Part of a small language model's weights: width 256.
MLP neurons of a small language model. Each row is named by its layer, matrix (gate and up: input weights; down: output weights) and neuron, and shows model dimensions 64-159. Each number is 500 + 40 x the weight over its row's rms, rounded and kept within 0 to 999. Numbers have three digits each. A neuron's up and down rows have the sign that makes its largest values positive.
Before each neuron's rows, "fires after" lists the tokens most often just before its 100 highest values on Wikipedia text that the model never trained on.

fires after: " A", "\n\n", ".\n\n", " C", " ", "\n"
L3.gate170:463567502470525578492491519550451464523420562540462495526488507516557512519537475510495484501551435560482514497529491431533485480486456444519459484555465526451505506523493500516503484464506515525457500477520461551494539606447552549460527460516447411590522434483458425418522528514420527540
L3.up170:417481539513471476519525527506586622516484464447504566508509525489487499525509425577527478459480562426455544465504505469471505474568493478526495450529493497557452546592474487512448419554511495426477499447468441571494467589527486514522569561580497498538540465576476507504495511497497472499
L3.down170:518494479529541545473540443507444414566463480452528509457575487536540523537433530428470402529544423511487494549434488605467561520474441510465491538462533487493495495431485496519506504493510500542508492508556503444497521440479432474486567519388511419519479528493475609556489565512543524527

fires after: " E", "ent", "en", "ine", "g", "em"
L3.gate625:444484564537508521534512536530529460475481530541499510537504512498448562520415528518454488518473481483441503491496563454462506555534502506538396533543483491503524541456425442586562519557553481569507433491571533527513545544519446479516536528547440467503531480492519485493541488460512497499
L3.up625:456451445442510463462537541556553533543572496498539506512519510503498458483482481517430507527443514463577497577439508497522528514442494483560485489489514467454482482528467457451439440503418540463515537456510468465497485536562488516444521541393538498507510509468494483474433560455475602493
L3.down625:476477472494461548456480524584577532488470481496502554515557494419516487524582549494501497526536426431538437477460477438569498474518574468469502529538516461469515508488513493460475501513461511499444492526527551531411539556509427479444516479533482436539433497489498522537485544538577502482

fires after: " C", " c", " St", "ers", "al", "or"
L3.gate423:531434485428512524572508445530421505500481465547529552509570413463514479446495452574553591516602440428523494521513470505512516509457496484511548513560566538532533395512470498506521517524461510524471556467457478499456455503489523517505461493510497447531521478509559507442491536509477524445
L3.up423:497501544483490501510453476481481437503395537460552561465482463505490507449398478530517550542534459517494521517499531498519554523469488424499499506548513420521504438479440527527546470524445475519505510488524479439487424477435513491470466467529499508548476494541524535473491508487526541545
L3.down423:517467491528471507473486499536546478497560520512460475492445445486464447469521408547481528444446500510542492454480519515472498446501505617545492509460528538527480582521580533479530495504462499436597509507431547556484443464518581458537532506542553555476520465541432479440538586509487480482

fires after: "r", " L", " Y", " W", " J", "ear"
L3.gate551:499545449521547484508490481522511466442506544489535434528484423453520466513471511484476521539569500456478519466532547474474504560519444547471486507473474503447486524482493516474523532512500510561429519515554531539517532492454451479487444510477394475500490514382503447525549510474528474507
L3.up551:495523490505474427507499575554480519489441475454528487540465529530511533465470511496564501527493520508513498432468435515480512527558492524511381565533442517507469563584454510577535492514517497531497419333448430564497516475497493448511441550496516523565464527518483521538510533473473537511
L3.down551:530515509495565444608496428454517487493449470526497493518523494461527558495500517537486504563506555482540513440564450575455406382504528513464447428512465452499512490477439482480549494439478586519496531571510425461491465476521507535479494470540473508424512463462537496523513515548553509483

fires after: "v", "ra", "r", "l", "d", "ro"
L3.gate45:528435485562498517449436498447495485496449481532461491453480471511556510560475513519498526421513435531505507491502462454531468511462546503526408443551460430394494518468478492594517462562469525487570593432506420504449486512432475500521509472487461537565517462448500489473495517518475543452
L3.up45:480508489419569515453530519488476504457498449520433493515458480497498487570541531461557546601477546556482470457559534470514437445463487541493468462533506504439508529533557455503421535445550418465429493417474495468472521497437503503485513426525490474512532534493529544553460510470534508530
L3.down45:463486440495422541580505498411478488537452547555590505546523448534554495501434520502464471366439485442499547508456506470513547476493525590471518529479494564587531485484428488531532520489462558503507600528514528470477500457524488455531499492513484519457507459481481469437525536506486567437

fires after: "o", "u", "e", " A", "an"
L3.gate81:484430505504500534505566488489375422563495547431539541493516480496518546485463491489402495526476510512523481531416515546474563448531482562471415518501538481516482455481497499504517493536487547550500533518465488497491506468514441431519536453456511479491518522462564458498480504527455539460
L3.up81:511522519543589469467490463589486496575490541521468490518450544481379546458502530448490553513444491520524488462506468491514494530503415489505501417426510552532519484580561517559457473464536543558523541537584418482455540500472512510536496480503529487511545557512530564533458528464534501486
L3.down81:440470492531491539502503574438468456469488539480582525540536440511487493547495492423497503597453442452441551497494550501505507399543517472479474526469557528538591490491439441475525511415540498528447482471472588519507526498483534563544588564489520533452497492512499507438487509484526482414

fires after: " for", "r", "o", "is", " A"
L3.gate392:456467538481493501467505550517491537500457493467469499529515514451440574532469443542478525453520437464481457446532519525450550541564550493511535559534508532485482507547498454523479442520520521509405446478504486442475441510502433395567558543552429440468583525489560521544523507478531477530
L3.up392:524487591436468486458471483542449518497547469473455462519501522489459571519533486513507542510394499461481469535453545503592573464518431512412556493478440548573438463488499453510478431464550542501461442577539449500485462576488505487489442485447454413503534489540539549553542543495518487485
L3.down392:506501500511520466561498494516527525477556506520602509493475424527467477434521453494497486519512403509473501486552409511557484539507469460453507486498517506439529465537497461544552481555539441560513554491564468491524454516498629523450478537525589510494474507522520451499482575532488469539

fires after: " S", " s", " M", " h", "o", "it"
L3.gate615:481458468536506500542476398486475507431434460512622479450494517533508511465510484507508524517512385553518579468490497520504496522559534460557513505489503527517530431497506606575441577525459426498508464500482551473443557530543455472542465462485523478482584539470500440549534540487489547543
L3.up615:523540525529476502569502459457449548495549516496584445459469479528501511451579572421515562520511515535453565531498471546543471465445503421554493551473521510500504474511542527496488517539484491500518521463420567458453552444507530522544422499445568446538494540498536524548525515495479545533
L3.down615:558525462504538445568449511450493546527544480425446455536515405548489536500497485470573447416443491492477460527551462479561505400423469574446492474541475475441479507431519422509450512504537527490534538451477504491523489544499575463424561473519588567454490462494509565421478514520555528469

fires after: "nd", "p", " r", "d", "es", " Ch"
L3.gate421:447494467502511527424461451553418534534496525485589521514458477460505538539472563480491519547433520548507437540447459499521498462445559486532506521545424511464457479504490499552465494501501553396503467478488560458453466475542454433593457525484441454511533487549535499509533456539512540488
L3.up421:441494544501462557458534502513457459509517484451485512495470528429560474464442526498499493493490525509454494469579465459502470521536465539439521581486535409518521486503484478515475556471556532490442515490471531480550476440491433429426479501492489458475458558517554549520525565559464510519
L3.down421:537494465519489451565468493473453483495487464551588426522501483514562573516524504462470501539444459529516518507520498506429439474430498467575480471476515477429469595463532484489467544535472494489514444485498436465539503499476558548494508480408583483477514544501515515530456525538486461513

fires after: "o", "e", " G", "a", "le", " |"
L3.gate308:462491547460519493537515526569486456497441492516514516425537482464494546523455483506470477465560462537563519483520546483545574475530405464489460473456526490358572515512464469493487481578503486504466505539518453466491438481492496479517531570488515470480423528492592512439565560482457524510
L3.up308:490521462538551428456516531577454489461463537474473560490522509469479504446510461522487540543488512562563506474503526476638510520474458528503453511474495467469426506472513471538517498495465551511482423570428490483528510507479485415539490594484543477531421501529437534508475502452567413507
L3.down308:526474554526550478517431517476483480481580549475466502502513519480514555454428475539527531539525461483369483506491462502482437468472417525482551493499496495496558480543472540480560494499483573562468497555540491558451523474498527523546375464493581444451564518416530499448455479473542420515

fires after: "ig", "u", "n", "ur", "un", "an"
L3.gate672:502541522418521503512519478545450510490473534521532493462444537492608512462463490529496551499512553513525487467528522421494496506530498480464564473498538562449444496503511516540506571426419491418472540490504547510421439527452453410532532402563475440452565538410459511480544484530508565463
L3.up672:458505539526512543563464462577499438487493469549493543452511599491497477520450485524484532466462552511577461464526517447482472441456485510520478498456479520475404524451527457511569529517443495497583446414515500488494506529474455482537499454555440460478519582475468477548507478522534470499
L3.down672:521512494521518462449448551485455493534451466426472539491553472477511551541527494485467545554511486466465544526558515521499504533502487431504514582526520453506564465477389460569518481519552463515501537516462497499522506500506564517582484612517518500558508474580455528552493475446488460477

fires after: " c", "p", "r", " C"
L3.gate172:395443513542468595528482500518439434526530417473479552504533527489513555494503511504529560546559589532488533497536558493516431558527506435452514520548550459436538518502534489512473526549555482491547449484506526508536490469451421508480569482476496490471455537502497497492508497459434515479
L3.up172:423502461514472578491430488581470427508452442468535518479510511488501489496455505518531535602490510516531522518461531538510476515529571451498536497556543484504533501497506504494509543531590425449477515438491491524489464408518502491524500554494501513474500540530481489492462470516476478499
L3.down172:536539516521500481513560502476479501489577514575486455522550469456489492516519509540486474476510468510492498530524459531505554480465466508545481492504428468545469542536477518462523598442478490470504523473467545515594479447525599479537459555477651517545552472495473442517546463560497491524

fires after: "v", "b", "l", "g", " D", " H"
L3.gate177:488509491505543496476561478491533545483489464553506506462427472492392487504551512534494484541553483562538516543593517436485477549452450503521480525505418430443414524435543518455521505608502485465534475471506553515550528469505456425525444523543475518465534546546413493474493543489491529502
L3.up177:449497461499479514538558564453539500517527443477450537434479578455513542548482547498594509520478578492521472442464479489461487560580426486507508473579493456428504490525449499479518476499496534456488456510483520559462487517481459441477529470444505511468445430531500494554514510525516537611
L3.down177:442429550477504448573463456529508546536496454581477442505519478532479486546528470504474502494486524491538590489522544512528453483485550549513487497461499462493518550470534477486549513518480468466499528557556517484546531492490584483511427526499398473535470446461460436472466552546463578484

fires after: "\n", " P", "\n\n", "1", " St"
L3.gate506:490523492459522514558476501507468503424454489476503547514489530467486548495525502524509628516533417536492530450476496532599481437550439463501518489452452543544479541564534543454464478511556526492504485504556450497506453504497481548507548512581491445456506518491448494572536520492440525505
L3.up506:558460585549516475484479408534505446463444496489497499542492440524498503552501429444486471516578465537528530517514516510496502530531471513588505408445449600494524540488509496511517490486501473524494514434457473471537495535492491523548492452520466530542636513504533539527513539598492459574
L3.down506:547459528464466575400475512479469469528526552489524432533446499475498531537441588522473547541516478526522500468461558416470542490571449557425468470462509452474481492464434517478460521541468568442522468529468492560559502504483483516488491448427439507548500466518567560494456596491465483479

fires after: "a", " B", "ated", "u", "y", ","
L3.gate419:484510502491479523461524459487495506485404534467493496516530509556581489491454477533567426429543529513478498514450459491490481577502450464553443502573587525493501435506481586527454571475518555481476495506487487576495417458442446472551490529522446458490487413482481525573473530509443492457
L3.up419:504486518496486547454503541486491572508503515499453477481528497475457502554513483533541503489526440566461506485545496484492507438557509425457499542490422519409520453501488536518490524518449438478464502485523512543461474523543518505507565562552480498496451509517418545407541467531597542491
L3.down419:533485585515524551548510500497484466483497506453485483468439490560538493548633463585428530488522471467524460527557544532485526563474504486483515515407504461524469481493439425560587532476513509480544479467528500465451449509546514501554579510439480492455452476493523456443419527490473567449

fires after: "or", "at", " C", "ic", " A", " E"
L3.gate149:429497578488485514508527499500549515463426575506506500481550511450498489494475456537466515523486507485539508448439433476526465494448534514448508537500504511473509524515443551543518581513502548483518516427461516546552500506489471498508523506473537508523528421486476443476470502483523540547
L3.up149:493524533491525538549508485510520536521442554406556521453468558479471469539446502529609540519475510484536500446509552463486463469555505526499526465514500473513485488506463489574525532583479502434584495471462503472470470566442537442547535478539538431526435516582557506491509472446529487494
L3.down149:511579414466475439504466548543508473455621456516498458473554490551515531419495480535505466536534507448414530508450485505499436504549477477520493496494459471472499463486530479505513477494494392441473487503499502536440505440463467571458476512420430514512540494545441502573420492520404475576

fires after: " E", "p", " L", "ar", "r", "d"
L3.gate13:493530484547482510570443396534513524505503476446514445517513510442525499593508514520524508482483451664534473467535550519538556471496454517521494484499410440459485506489517492521450465527487492496504444470508451442538468521512466441506486496465468475451441574406447489511589491458426503504
L3.up13:465481568525465524503433522449495466579512514440524476551545526456517547468407550467462494533589560442495516471515462510534550503515488513458460545473486455478468479486479464506466498465601490547508491500496426484532529517512426522477504544481479421509498551534605471451568527565477478511
L3.down13:552539434565455451543488446504533518554452524536473488575524531513566528546494540488472496549486456550503525474538515489446473491463459537510541454494485428539513478550470469490532501485470463424460521478485450498491541468526530507542472451540516473502451578459492481539530467508508512491

fires after: "–", " be", "p", "ar", "st"
L3.gate229:481575547524551475477487468478521489524533503520502461490513459524526474521493536505508505478480459521439568509464522474415561579461522493467510454484517465493553474496572563556482519491434525452406530446554519487424505467443499489518470500498453484466585629492556439534526456520418518456
L3.up229:516449499527473568565393479506541498469579440503469565519431402474507545487467491495517552487474509528515552532501438523512532508537486479534558517454488502491455470442494462469526513513589552528549483486516478458507553435513454497454530515498438524490441488511465527441501483563464464495
L3.down229:478570472542463491449551549508498505487477481488501439527472522530436478451532534488544519501559471526506485461561578442494485499558533434484465479631464486488552523554508534534471555370516498463438449479505533515530546510489507551536488550525487521507468542426522489523451546469456458463

fires after: "ar", " w", "un", "ou", "a", "y"
L3.gate302:466465468515515526521449517520465466438458490553455531436473489490544480497531560475479565418518477487421536554541435457473535553504514469523530542503551567484523362436478510517491560491521500544519569503541510592450504563547376492467431452509437502527502459495552503529526510451533490437
L3.up302:510521477541522532465499484463458600489522477461464454509519466465544468480480464542555513517551505590428470443512557525518523514466455513469558496528419492459426518537488464493513499516449481538447517510458429483525449434489543472581470537535525497510533572400513500494471485476488448567
L3.down302:492441583420540506499468431532559446506468510481469465473473515512439491492462522506469450519471518521530454556527579576502543600483520558516452488435470481422564499500480505518563459544534511497469508538579562431479414508449427532517426468440436478593528492548524486523574480496508501543